{
  "beta1": 0.9,
  "grad_clip": 2.0,
  "dataset": "wikipedia_en"
}
MLP neurons of a small language model. Each row is named by its layer, matrix (up: input weights) and neuron, and shows model dimensions 128-223. Each number is 200 + 40 x the weight over its row's rms, rounded and kept within 0 to 999.
After each neuron's rows, "fires on" lists the tokens most often at its 100 highest values on Wikipedia text that the model never trained on.

L5.up23,206,200,238,201,140,144,191,200,234,209,188,229,214,188,237,227,236,297,236,240,168,207,147,219,195,130,157,212,202,207,214,292,196,197,213,197,205,181,290,210,177,164,173,216,269,88,225,204,138,162,176,208,267,128,205,234,175,231,95,174,227,168,258,209,259,244,127,215,257,218,172,214,216,216,190,250,256,246,216,214,244,144,204,272,124,188,255,217,201,173,131,185,176,214,231,191
fires on: " had", " |", " having", "ad", "ed"

L2.up471,227,227,204,210,178,165,214,224,219,200,197,151,201,274,174,215,189,180,179,217,168,187,241,139,142,289,226,172,269,243,184,202,179,241,241,207,293,146,211,209,243,230,147,165,239,106,166,224,195,179,224,172,236,244,264,168,173,213,238,239,177,185,296,240,241,231,119,192,253,146,144,167,211,231,177,268,225,200,168,184,190,187,193,178,216,158,313,216,241,218,216,170,140,160,163,189
fires on: ".", " a", " US"

L8.up714,131,287,206,166,201,230,193,175,214,214,192,220,228,276,212,229,206,211,203,245,240,213,170,112,213,197,213,204,189,178,194,275,122,134,141,138,152,166,204,209,143,209,244,166,169,195,149,202,253,260,249,221,175,189,221,211,303,140,220,153,193,213,183,194,174,163,241,221,208,215,189,167,180,218,189,192,290,173,166,171,207,233,218,190,238,146,307,212,196,233,245,197,184,160,163,140
fires on: "\n", " not", " be"

L6.up331,194,205,234,203,146,88,174,220,220,210,151,175,186,297,140,209,166,182,145,229,238,167,299,198,171,113,173,191,142,238,183,216,214,195,217,209,190,305,171,175,214,225,179,185,245,225,159,258,229,201,242,195,266,168,232,167,152,207,209,171,165,243,229,171,143,188,216,277,194,208,162,199,136,207,201,220,172,178,193,271,179,299,164,182,211,181,203,184,287,247,220,167,132,147,204,221
fires on: "s", "es", "ps", "de", ":"

L4.up967,162,247,144,163,212,195,183,141,195,145,198,178,240,205,234,249,208,170,179,203,222,270,173,190,247,232,252,239,282,191,187,267,200,276,234,213,180,269,219,115,224,219,193,165,219,237,225,149,222,163,153,149,221,170,180,212,177,208,227,170,206,215,121,229,237,206,172,163,200,214,257,178,170,225,225,173,217,175,175,218,255,212,185,233,167,232,190,256,217,208,257,193,177,215,185,188
fires on: "i", "e", "o", "y", "el"

L6.up434,177,235,202,113,246,206,177,207,193,219,151,168,260,179,234,191,189,222,157,285,230,222,251,159,203,271,249,232,193,231,162,187,171,217,183,212,252,214,174,221,226,145,190,218,271,178,211,284,236,206,199,186,210,207,212,203,215,188,264,164,154,282,227,212,283,232,142,211,162,121,239,220,260,216,192,180,284,209,204,177,155,162,201,179,194,231,124,219,178,176,284,213,189,152,267,228
fires on: " were", " went", "ed", " was", " he", "oth"

L2.up159,169,253,195,227,207,189,201,202,252,239,189,124,209,176,261,161,199,191,236,232,280,265,232,176,196,240,183,194,280,234,143,226,180,180,256,188,231,201,168,230,198,176,229,226,154,164,180,205,199,240,228,201,198,178,185,255,152,185,248,213,226,138,180,183,235,226,91,199,256,250,189,211,176,173,225,149,267,243,226,194,182,217,164,300,237,214,230,115,195,154,172,216,204,238,193,182
fires on: " 2019", "I", " because", " 2022", " season", "J"

L6.up854,191,255,165,220,223,203,195,224,216,198,184,269,228,216,234,209,150,231,223,223,153,188,220,232,241,275,215,240,222,242,145,248,227,218,173,149,171,233,216,220,270,192,219,123,218,171,161,246,179,261,239,125,163,103,231,217,183,246,217,194,251,144,247,165,249,259,171,188,188,177,203,178,269,215,266,185,255,156,226,198,270,246,202,191,173,173,234,195,169,146,204,236,174,176,190,253
fires on: ".", "/", " fact", "'", " film"

L4.up706,246,224,177,163,217,165,173,286,207,178,155,193,174,225,184,213,186,211,137,210,201,244,239,175,203,216,257,228,162,186,191,217,276,167,251,179,260,166,145,154,172,187,132,141,236,154,160,158,229,245,228,138,223,242,194,181,177,155,209,178,248,251,156,184,190,149,186,241,222,154,160,200,242,280,156,191,163,187,181,207,195,254,177,252,284,250,122,209,286,214,254,221,189,79,154,208
fires on: "s", "ies", "es", "y"

L4.up44,236,215,190,288,191,204,254,185,221,192,187,221,167,218,187,230,206,161,195,262,152,205,205,217,168,243,176,210,206,240,173,242,215,205,198,234,221,124,184,129,176,249,196,239,208,258,159,205,229,215,236,140,236,138,143,225,172,296,179,184,269,163,184,182,198,180,54,195,241,189,192,266,234,201,230,251,171,179,270,173,268,271,161,202,202,203,244,201,169,147,164,169,199,156,251,171
fires on: "ter", "t", "ne", "g", "c", "ther"

L5.up979,198,231,251,151,164,166,115,263,199,205,126,190,230,217,225,234,207,197,167,214,131,272,180,198,285,206,231,222,210,214,221,231,123,188,223,222,286,221,157,184,176,107,237,199,229,262,244,291,226,143,167,199,133,183,259,215,140,199,246,207,220,185,204,143,223,163,164,243,245,210,232,232,280,211,161,196,207,207,177,169,194,240,182,271,214,156,217,160,203,234,233,200,264,173,206,189
fires on: " and", " since", "/", " left", " label", "g"

L6.up438,186,204,216,238,245,283,203,176,240,140,239,225,216,177,219,285,140,194,227,192,268,176,241,190,278,224,189,220,209,269,275,209,146,203,249,164,206,215,223,203,220,175,231,132,190,199,249,260,192,186,283,162,130,192,253,191,139,236,168,175,171,192,161,166,196,166,214,167,204,208,145,89,180,272,219,107,175,212,211,186,207,218,198,164,199,68,209,178,144,252,205,179,209,149,219,150
fires on: "-", "ult", " lower", "\n"

L5.up830,148,180,285,265,242,250,212,177,269,178,176,222,172,241,243,244,195,280,290,240,179,161,208,238,223,145,182,240,176,193,174,290,212,194,266,168,194,190,206,156,259,103,228,281,211,171,263,170,197,163,191,215,180,199,151,210,194,188,162,133,212,197,158,193,196,282,206,218,209,187,148,233,162,203,245,165,226,202,257,208,251,230,229,213,216,225,292,113,164,223,165,210,236,214,215,248
fires on: " |", "-", "chan", "air", "ed", "sen"

L2.up347,171,165,226,202,191,238,179,244,193,260,123,224,230,174,246,268,186,184,218,200,107,243,221,218,143,225,311,218,243,182,227,246,238,147,260,216,221,180,180,185,223,238,218,202,231,174,174,212,171,256,275,144,189,164,268,232,238,186,164,148,150,161,168,196,279,198,189,195,208,185,181,275,178,134,250,236,241,216,225,224,183,202,212,225,172,163,205,145,224,162,218,153,211,214,169,110
fires on: "0", "za", "d", " men", "00", "â"

L4.up197,165,213,220,200,207,299,251,150,142,174,141,220,215,178,215,171,184,214,287,258,238,214,217,216,161,237,242,182,217,228,194,216,134,208,204,230,197,201,172,156,184,177,188,219,266,137,198,199,214,238,220,214,226,171,224,272,213,260,158,259,184,202,203,217,176,149,195,171,129,208,123,152,169,247,251,207,220,231,294,77,210,220,234,155,250,231,212,199,221,218,218,170,209,234,88,236
fires on: " =", "ough", "ut"

L6.up827,266,188,163,212,212,221,108,212,281,166,139,173,200,181,161,140,202,214,216,185,300,191,193,145,155,205,186,238,212,248,226,210,160,189,206,226,158,258,178,209,188,138,203,128,228,152,148,178,194,226,211,127,170,172,216,173,215,215,244,215,197,187,204,185,203,237,190,199,206,251,174,158,153,184,175,220,140,182,135,248,236,311,221,279,227,207,166,184,223,166,249,156,192,219,161,196
fires on: ":", " State"

L6.up570,243,160,160,158,148,232,144,217,227,185,162,89,220,200,167,266,182,224,202,153,167,171,242,157,230,249,151,191,142,278,153,266,207,191,224,228,251,217,250,107,148,280,207,234,178,193,195,176,258,179,182,228,226,191,204,210,217,162,191,213,249,189,202,217,207,170,208,186,211,259,107,174,185,246,176,178,169,204,173,102,306,200,115,146,233,153,196,186,247,226,269,190,242,234,135,162
fires on: "ly", " or", " and", " by", "ally", " then"

L6.up918,168,245,123,156,200,281,234,249,171,206,179,217,231,266,159,212,233,244,212,244,291,141,211,212,236,218,232,174,204,181,202,183,182,164,167,229,155,129,254,171,191,127,179,223,237,196,252,234,245,218,199,194,186,175,236,193,151,203,195,244,227,181,166,204,150,257,172,187,187,232,161,144,115,187,194,244,143,158,257,190,255,208,213,260,262,162,191,219,145,210,167,114,239,208,166,180
fires on: " =", "=", "."

L8.up180,205,171,229,213,246,225,134,198,302,140,201,166,235,229,228,212,199,188,225,243,202,267,215,238,206,171,196,226,208,277,219,234,171,184,237,177,193,169,201,135,175,211,242,159,233,181,137,217,238,177,287,118,157,218,237,240,130,268,192,116,229,161,243,205,172,177,123,228,201,174,252,127,216,139,213,183,234,196,205,247,211,228,182,210,288,167,199,112,119,244,325,126,159,165,181,169
fires on: "-"

L2.up29,187,176,210,172,203,216,181,232,211,213,194,262,227,180,134,174,112,222,227,171,174,191,193,189,230,205,305,158,257,175,198,181,254,192,223,179,142,137,205,219,144,246,144,203,179,224,221,215,149,178,296,141,196,221,195,229,160,154,177,185,249,163,201,249,253,243,157,219,179,230,204,164,232,179,216,223,287,193,224,258,238,228,180,214,288,194,200,164,172,242,226,132,208,155,179,142
fires on: " men", " more", " million", " people", " Year"

L4.up862,194,240,229,175,180,139,175,167,256,236,172,239,177,143,233,231,159,243,180,243,236,168,132,144,193,241,264,196,226,242,208,105,158,220,153,200,236,167,197,229,113,118,156,212,170,194,182,211,209,336,233,109,237,220,240,223,145,199,229,188,211,247,187,136,158,249,184,208,179,303,206,173,271,232,221,197,232,217,244,158,220,163,241,231,205,206,271,200,201,188,227,195,237,208,142,178
fires on: "=", "ili", "tar", "ici", "le", "lis"

L6.up674,224,236,199,162,152,159,169,207,270,140,159,160,254,202,219,170,241,234,300,203,153,192,190,117,233,208,199,173,172,231,64,209,245,186,206,157,206,203,186,225,222,182,193,235,292,92,201,196,252,218,251,160,275,105,234,243,203,210,193,191,212,178,227,181,253,153,142,209,203,203,216,180,169,178,256,212,214,150,202,259,243,174,142,168,227,149,200,200,178,204,207,185,169,213,133,223
fires on: ".", "c", " me", "s", "g", " ."

L4.up728,249,234,197,161,283,185,184,126,170,233,170,295,169,238,218,207,266,177,260,173,184,227,227,245,206,195,154,165,210,151,201,177,146,159,135,211,174,260,191,173,221,218,183,159,170,189,187,274,228,207,218,216,162,204,234,253,217,199,205,250,219,182,157,192,157,263,215,207,229,205,192,217,251,202,272,160,199,275,239,166,150,236,201,207,284,148,149,179,278,168,263,225,126,114,205,146
fires on: "s", "sh", "vis"

L2.up891,263,205,205,129,202,267,200,204,176,192,202,231,194,175,181,139,154,224,191,218,222,217,210,217,199,228,181,201,185,274,153,266,205,195,178,191,209,178,184,189,204,181,218,140,199,201,164,331,228,183,238,110,195,134,148,228,167,228,174,279,290,198,309,145,228,170,170,154,193,186,236,196,231,210,238,157,223,178,224,133,163,261,187,133,253,129,230,217,172,194,268,179,188,181,195,160
fires on: "'", " fact", "Bl", " Oregon", " example", " Fre"

L2.up342,179,150,217,227,215,216,243,161,273,200,213,177,178,253,175,241,225,280,163,183,173,166,196,164,286,167,200,249,216,191,187,251,180,184,240,189,269,184,179,197,240,222,165,262,236,225,155,228,167,153,253,190,182,231,159,243,240,166,160,183,173,226,163,258,176,190,170,217,203,205,231,155,231,208,195,206,212,239,215,161,187,262,186,127,246,168,169,201,250,201,233,196,182,163,178,156
fires on: "s", "ck", "ss", "es", "d", "er"

L5.up750,243,234,298,235,196,189,126,191,258,209,188,152,235,205,164,202,212,216,209,242,120,230,193,186,244,252,242,168,146,148,226,214,169,189,195,200,228,126,185,185,199,232,188,195,169,231,265,263,214,216,227,220,154,238,165,171,113,141,224,202,183,200,253,232,140,224,202,207,199,183,222,173,206,160,237,235,160,196,143,210,204,207,152,153,196,202,225,186,263,203,147,170,176,215,166,174
fires on: "%", "y", " under", "*", " Under", "^"

L6.up312,201,237,189,237,159,148,231,203,217,248,150,160,239,240,235,217,154,258,166,169,129,135,224,149,131,247,223,250,178,217,172,207,205,245,176,162,204,199,198,192,236,165,99,139,177,146,223,161,276,256,164,196,281,195,181,195,232,156,178,204,193,166,152,190,186,208,158,256,306,192,161,199,240,160,195,220,193,203,178,181,255,198,171,187,286,184,226,187,219,262,174,209,207,215,144,251
fires on: " an", ".", ",", "\n\n", " studied"

L2.up865,224,219,246,174,145,168,173,259,229,162,232,231,281,224,246,142,144,299,209,167,168,222,211,184,229,174,277,199,210,183,181,164,225,178,253,125,192,154,180,148,212,145,143,172,238,116,211,224,209,216,243,131,217,185,210,144,189,225,204,189,208,148,225,249,225,252,164,209,171,170,171,235,202,170,237,215,204,285,121,196,204,287,202,245,167,195,183,208,271,214,106,215,260,244,211,194
fires on: "–", "ile", "cal", "ound"

L5.up289,266,167,262,177,139,244,158,153,191,161,153,150,112,232,251,213,228,242,186,147,171,211,186,125,205,212,211,197,178,220,148,229,258,131,141,269,286,195,173,192,181,175,201,262,244,132,231,178,165,222,221,227,166,192,224,239,210,145,173,108,234,219,174,192,243,152,162,218,229,190,189,187,179,134,237,186,176,214,213,153,337,156,218,192,127,158,248,218,272,214,186,179,154,141,176,285
fires on: "g", "/", "l", "ze", " league", "wer"

L8.up384,231,156,235,195,146,177,265,131,161,251,136,218,216,170,228,178,109,278,219,238,203,234,243,197,182,160,206,194,202,215,226,292,239,193,209,141,205,177,192,189,147,253,94,111,186,179,217,200,254,231,219,184,245,170,245,212,265,191,121,212,212,185,156,161,225,193,111,181,215,149,182,285,237,247,207,274,209,183,250,253,166,202,143,220,251,183,152,212,205,173,191,230,166,207,191,148
fires on: ".", " a", ",", " one"

L2.up547,240,188,193,104,185,155,126,237,226,137,199,135,261,207,260,153,242,238,257,212,208,233,213,167,190,253,218,217,162,183,115,194,164,187,250,195,216,248,181,214,195,160,147,207,223,160,176,226,170,237,184,95,255,233,163,189,171,173,241,195,204,111,200,239,236,256,200,219,196,206,246,198,217,215,237,235,221,261,145,191,194,231,205,311,267,142,186,38,215,252,251,155,205,249,195,182
fires on: "d", " to", " of", "ed", ":", " Pr"

L2.up643,242,204,197,228,171,213,185,166,296,152,230,219,248,236,139,242,163,191,207,162,194,155,195,229,226,334,191,137,172,153,251,225,193,199,254,257,265,193,216,131,168,247,173,229,189,130,213,191,204,230,224,230,173,172,248,259,223,190,221,178,154,179,148,155,248,236,214,220,285,154,228,140,139,153,224,161,282,198,184,169,205,271,202,228,195,248,132,200,195,193,151,112,171,230,109,216
fires on: "–", "-", " -", "ans", " Preceded"

L6.up603,171,265,205,158,219,197,193,256,237,190,222,211,220,202,162,176,202,228,154,179,255,198,177,152,212,220,236,238,280,187,200,238,194,187,181,184,168,161,235,181,224,128,208,201,196,193,289,221,297,214,246,197,190,218,262,250,224,210,159,202,200,134,253,168,152,215,201,242,215,153,153,186,163,235,178,205,242,257,202,233,197,237,188,249,252,216,198,202,203,209,200,106,170,191,166,206
fires on: " =", "ua", " States", "g", "gov"

L4.up495,258,166,167,151,238,223,177,194,158,138,163,235,246,229,212,172,184,229,263,238,266,242,236,117,257,151,136,213,236,240,183,196,223,220,202,167,247,130,259,188,227,210,169,73,227,171,163,136,191,198,153,228,205,178,233,233,224,189,136,166,267,122,216,169,189,189,208,109,246,117,169,221,153,128,222,160,182,199,236,209,215,209,227,216,210,212,223,220,216,167,231,175,185,155,240,107
fires on: "d", ",", " of", "z", "."

L6.up566,237,145,199,189,184,208,169,224,273,234,118,173,217,259,233,230,180,246,184,169,221,218,168,147,179,192,190,186,220,236,179,155,167,236,166,210,312,142,210,196,211,235,164,212,247,199,217,194,178,269,159,180,201,224,287,257,202,249,195,241,216,236,196,171,195,201,132,205,233,196,138,230,194,196,169,181,190,282,174,131,257,203,249,203,232,172,225,213,112,218,210,136,270,223,135,183
fires on: " |", " is", " /", "g", "i"

L4.up644,192,168,248,128,173,175,243,233,209,151,180,252,184,209,198,188,170,283,180,236,217,205,235,202,194,219,243,206,211,215,191,213,157,170,224,188,177,122,198,160,152,188,138,199,272,139,226,231,219,194,192,148,157,178,288,201,245,143,183,236,187,196,175,225,180,151,233,250,229,195,228,213,243,155,133,200,261,285,245,182,147,195,221,136,221,239,181,181,219,262,192,196,160,170,233,229
fires on: "d", "ed", "r", "ar", "il", " War"

L4.up1086,211,188,183,195,171,240,228,259,203,200,190,181,167,156,183,220,187,236,221,199,247,169,201,192,176,195,172,248,206,187,226,236,144,171,223,232,165,218,242,184,249,212,149,285,270,232,198,160,247,150,258,117,258,178,138,189,284,141,152,207,183,166,131,185,212,151,233,185,253,190,293,251,197,210,128,213,205,225,156,127,151,171,192,202,183,167,202,164,199,208,245,196,195,197,167,228
fires on: "d", "ter", "pen", "s", "us"

L4.up447,191,246,215,130,170,224,221,172,275,99,155,169,146,249,127,205,172,207,208,194,225,198,219,166,160,148,213,178,176,174,220,193,161,224,184,197,176,103,253,158,180,196,161,237,248,174,245,191,206,209,173,261,195,177,218,272,158,210,227,217,163,204,145,214,287,210,185,140,199,251,223,204,222,239,172,156,232,224,153,181,147,248,249,119,223,210,170,179,151,234,272,169,172,179,170,262
fires on: "ed", "g", "d", "ing", "t", "ts"

L8.up385,152,241,213,158,198,212,276,103,265,252,168,166,195,208,183,241,151,151,170,210,121,188,225,143,247,293,287,205,252,257,179,184,247,152,183,186,160,186,199,178,250,218,208,157,193,221,239,186,159,213,221,191,181,201,231,199,300,174,277,188,242,119,217,199,237,191,199,193,141,185,208,105,171,184,143,210,199,131,185,200,204,269,227,156,186,199,231,184,217,304,227,245,220,179,127,134
fires on: "\n", "\n\n", " \""

L4.up219,251,266,216,216,183,244,165,247,195,198,181,154,242,212,170,241,210,233,160,234,190,212,224,149,224,219,181,170,213,149,156,135,172,195,238,180,235,196,114,146,226,192,176,193,240,194,217,329,237,208,223,159,159,211,187,200,157,224,157,151,278,149,260,174,232,278,191,252,214,216,203,113,245,195,173,182,240,168,169,83,207,206,217,238,204,197,111,227,308,162,132,140,214,200,149,131
fires on: "–", "-"

L2.up529,254,118,199,180,236,148,149,232,227,163,158,185,246,164,221,200,272,248,167,231,215,222,180,171,226,193,138,231,222,174,165,181,222,275,234,223,198,204,233,223,240,230,124,233,252,221,233,165,205,208,226,94,170,171,102,207,224,214,224,192,215,198,146,281,163,186,188,233,160,257,231,128,226,231,136,220,179,237,159,170,226,165,127,275,255,216,186,221,223,239,189,209,144,156,166,147
fires on: ":", "em", "ance", "d"

L6.up989,200,122,208,156,230,183,197,192,200,201,183,147,247,189,180,189,185,164,239,265,193,195,174,156,279,196,172,181,243,258,206,232,165,242,169,187,238,156,238,156,234,235,191,111,158,258,249,320,223,220,173,210,196,188,208,280,206,244,221,158,141,235,191,251,128,186,201,183,181,178,172,133,188,253,249,169,244,144,183,221,186,222,173,172,179,211,193,171,218,163,247,211,240,170,178,190
fires on: "–", "-", "au", "up", "ep", "ist"

L8.up141,236,154,125,218,175,223,198,182,221,212,171,194,167,200,143,148,142,201,198,221,283,182,187,197,204,237,232,216,192,153,245,232,190,135,226,242,186,191,177,128,246,235,199,199,243,249,236,142,234,242,235,282,232,201,185,182,135,147,220,212,264,145,212,212,100,227,200,153,158,182,187,198,171,240,227,163,173,160,211,183,264,269,214,206,209,216,118,222,185,169,219,201,281,184,120,216
fires on: ",", "=", " built", "\""

L8.up1141,232,119,245,160,207,144,216,191,223,222,193,136,232,247,200,225,155,217,214,230,210,162,140,209,171,151,172,206,168,222,239,224,199,167,225,170,197,193,284,134,192,135,174,157,229,241,246,282,292,205,182,171,178,145,164,238,240,221,163,184,226,242,191,197,156,257,154,196,164,232,194,238,222,123,212,84,160,254,216,249,203,223,212,185,203,142,209,194,244,176,250,217,251,159,171,137
fires on: "-", " l", "–", " (", " Br", "0"

L6.up374,158,202,155,188,219,239,171,159,252,172,170,255,200,172,154,202,180,232,200,224,238,171,203,158,242,227,257,221,182,267,219,255,258,127,237,179,239,160,155,174,80,194,191,196,274,204,189,226,273,173,208,174,261,147,194,157,235,192,242,137,240,239,214,256,295,145,182,230,156,215,246,174,206,205,211,129,251,140,161,110,201,180,137,168,212,194,194,230,300,241,185,176,228,211,168,192
fires on: "ly", ",", " if", "ally", "e"

L6.up396,265,223,199,191,174,210,235,226,305,125,137,148,127,247,223,211,130,187,224,233,203,233,204,159,193,227,190,163,165,233,192,194,252,202,187,194,215,149,231,196,233,144,210,263,263,124,187,238,187,145,214,210,211,113,225,195,129,220,230,228,142,172,198,298,110,244,197,205,269,163,161,149,179,287,248,242,201,138,240,228,188,176,210,303,181,173,194,231,209,189,228,167,115,176,194,157
fires on: ".", "ec"

L6.up170,243,209,215,151,206,136,198,220,192,188,158,193,176,206,237,197,206,209,230,234,292,227,294,166,212,176,183,156,139,269,184,289,241,146,231,150,204,248,214,231,241,190,250,201,194,161,220,203,140,187,189,176,208,208,162,226,182,190,82,165,190,267,190,165,257,261,132,169,225,215,204,184,225,201,215,233,196,193,213,194,211,209,189,221,140,147,199,207,274,210,225,200,218,135,213,231
fires on: "'", "nt", "A", " Sa", " La", " a"

L5.up388,182,170,239,198,193,177,139,182,209,175,157,230,219,202,274,223,223,201,175,176,226,238,186,119,268,225,253,219,254,266,252,219,124,206,215,233,232,220,215,119,173,162,189,263,208,196,207,246,151,213,175,296,134,193,241,226,202,171,177,212,172,161,134,187,259,174,227,198,236,212,186,257,196,209,238,143,219,235,209,138,255,168,239,213,209,243,171,164,174,209,140,191,190,209,150,201
fires on: "g", " |", "/", "na", ".", "-"

L2.up741,225,253,199,168,201,189,226,187,215,193,204,121,211,182,219,228,192,279,214,188,219,307,208,179,235,266,174,236,275,221,176,243,126,214,257,200,256,229,193,186,286,209,236,182,147,187,228,170,197,194,202,156,218,207,191,264,133,147,196,179,244,185,160,247,187,180,217,158,197,184,154,180,202,167,217,281,134,182,166,189,124,168,200,238,234,149,215,189,289,127,186,175,255,163,170,215
fires on: " to", "\"", " back", "p", "'", "c"

L4.up242,242,254,195,237,120,218,157,170,175,156,167,189,228,206,193,210,207,230,235,168,99,192,166,186,178,214,162,217,204,221,252,230,149,233,232,249,180,298,235,186,278,160,151,171,286,181,231,203,211,216,178,214,206,213,274,188,270,175,139,195,244,159,245,190,123,159,206,221,168,205,246,107,208,174,213,183,160,251,105,204,183,143,159,287,319,172,181,135,232,214,231,136,240,202,185,165
fires on: " '", " by", " named", "ta", " Best", "ified"

L5.up578,204,243,179,189,128,186,208,235,121,153,153,212,162,241,219,238,248,210,195,157,186,219,267,153,215,223,214,191,235,203,178,207,218,82,186,102,232,191,212,145,209,214,190,195,262,170,197,234,299,191,253,250,233,214,200,190,214,146,210,101,248,176,182,202,254,148,124,216,144,198,243,171,278,245,168,166,194,221,255,153,195,191,166,246,287,211,108,198,211,165,222,205,225,181,237,157
fires on: "e", "que", " der", "ass", "g", "don"

L4.up518,194,223,243,175,244,156,160,203,207,196,194,211,127,230,209,249,219,284,236,182,177,241,305,225,233,171,167,149,205,229,153,215,243,241,208,185,121,158,240,189,134,150,171,182,223,247,175,190,293,217,234,165,165,175,230,318,253,259,175,232,238,121,188,183,203,234,217,169,156,183,172,251,200,189,239,171,163,263,196,194,164,175,141,219,238,149,205,266,284,192,197,145,139,251,214,146
fires on: "th", "s", "les", "land", "ack", "ly"

L2.up465,217,246,188,152,204,285,175,215,217,103,198,125,282,246,175,192,170,257,189,227,245,173,153,172,243,272,211,213,227,155,110,183,203,220,201,193,208,237,190,173,259,249,128,250,155,177,237,236,269,224,152,261,211,137,222,178,158,164,221,159,221,175,227,250,205,240,188,200,153,150,231,168,267,171,138,214,217,171,184,149,279,261,211,251,170,270,180,116,183,206,169,220,236,211,153,233
fires on: "s", "ric", "tic", "raph", "–"

L6.up648,310,196,221,152,194,170,208,304,204,196,174,251,274,238,149,229,215,161,206,162,190,214,166,163,192,225,152,273,214,210,168,209,261,183,192,226,245,185,132,170,189,160,226,168,229,159,252,278,160,168,189,253,185,206,176,251,239,194,174,116,221,204,195,193,184,217,187,188,119,199,200,177,253,201,266,202,205,182,187,190,241,230,175,226,198,101,134,160,236,206,143,159,216,216,155,251
fires on: ",", ":", "–", "°", "é", "′"

L6.up99,151,238,280,148,146,206,193,174,186,147,217,225,296,215,282,178,150,206,198,239,168,200,183,172,147,201,166,167,152,193,199,193,211,186,137,184,236,114,252,163,177,201,211,234,251,191,258,252,264,245,181,212,203,157,246,221,202,147,157,221,255,249,207,292,236,219,145,295,222,186,196,174,252,284,193,227,260,211,223,148,151,182,181,244,229,200,133,208,245,176,212,152,230,170,189,208
fires on: " (", " –", " were", " was"

L2.up851,269,238,260,170,225,175,141,186,264,215,216,185,188,137,212,221,218,205,178,196,243,251,204,166,168,179,224,251,254,228,174,263,179,122,235,290,207,160,215,200,196,165,163,173,170,160,211,174,270,227,215,185,215,168,168,187,201,150,254,205,218,214,209,270,182,171,197,201,173,233,189,215,193,163,204,177,227,190,236,144,220,199,258,260,168,217,187,168,240,141,185,150,279,178,135,224
fires on: "p", " m", "'", "m", "ir"

L8.up271,263,219,170,146,176,163,167,214,221,180,188,179,221,301,215,216,213,291,207,237,167,205,229,204,232,244,161,276,214,193,200,251,159,181,154,236,202,237,210,184,167,195,123,195,242,208,231,256,261,182,227,198,187,113,215,201,177,201,199,188,317,179,224,208,180,250,154,239,145,232,218,188,243,211,209,160,179,215,255,149,238,197,187,234,250,189,180,233,237,207,222,176,143,188,115,219
fires on: ";", ".", "-", ":", ","

L6.up659,182,272,113,248,258,246,201,161,219,187,142,171,162,201,168,267,245,232,122,205,209,165,245,221,213,190,184,238,262,229,233,253,176,213,168,180,114,231,241,171,207,173,224,254,172,195,159,172,222,247,194,199,148,150,163,203,204,256,143,237,214,158,182,192,149,239,163,190,136,195,168,189,232,225,164,140,126,158,240,162,220,209,216,188,281,151,193,146,157,252,202,202,216,192,194,181
fires on: ".", " head", "air", " Board", " crown"

L8.up361,201,252,272,174,176,223,182,164,237,230,174,258,211,201,218,185,182,249,160,169,148,225,233,133,232,141,224,209,251,251,161,203,203,204,263,236,254,168,178,218,198,215,126,143,192,116,255,201,194,194,249,219,200,141,167,213,215,176,142,186,225,210,173,189,251,233,147,116,231,184,235,202,277,229,243,202,213,248,179,203,219,147,193,175,143,126,274,166,216,191,299,127,246,238,241,192
fires on: " had", " has", " having", " have", " of"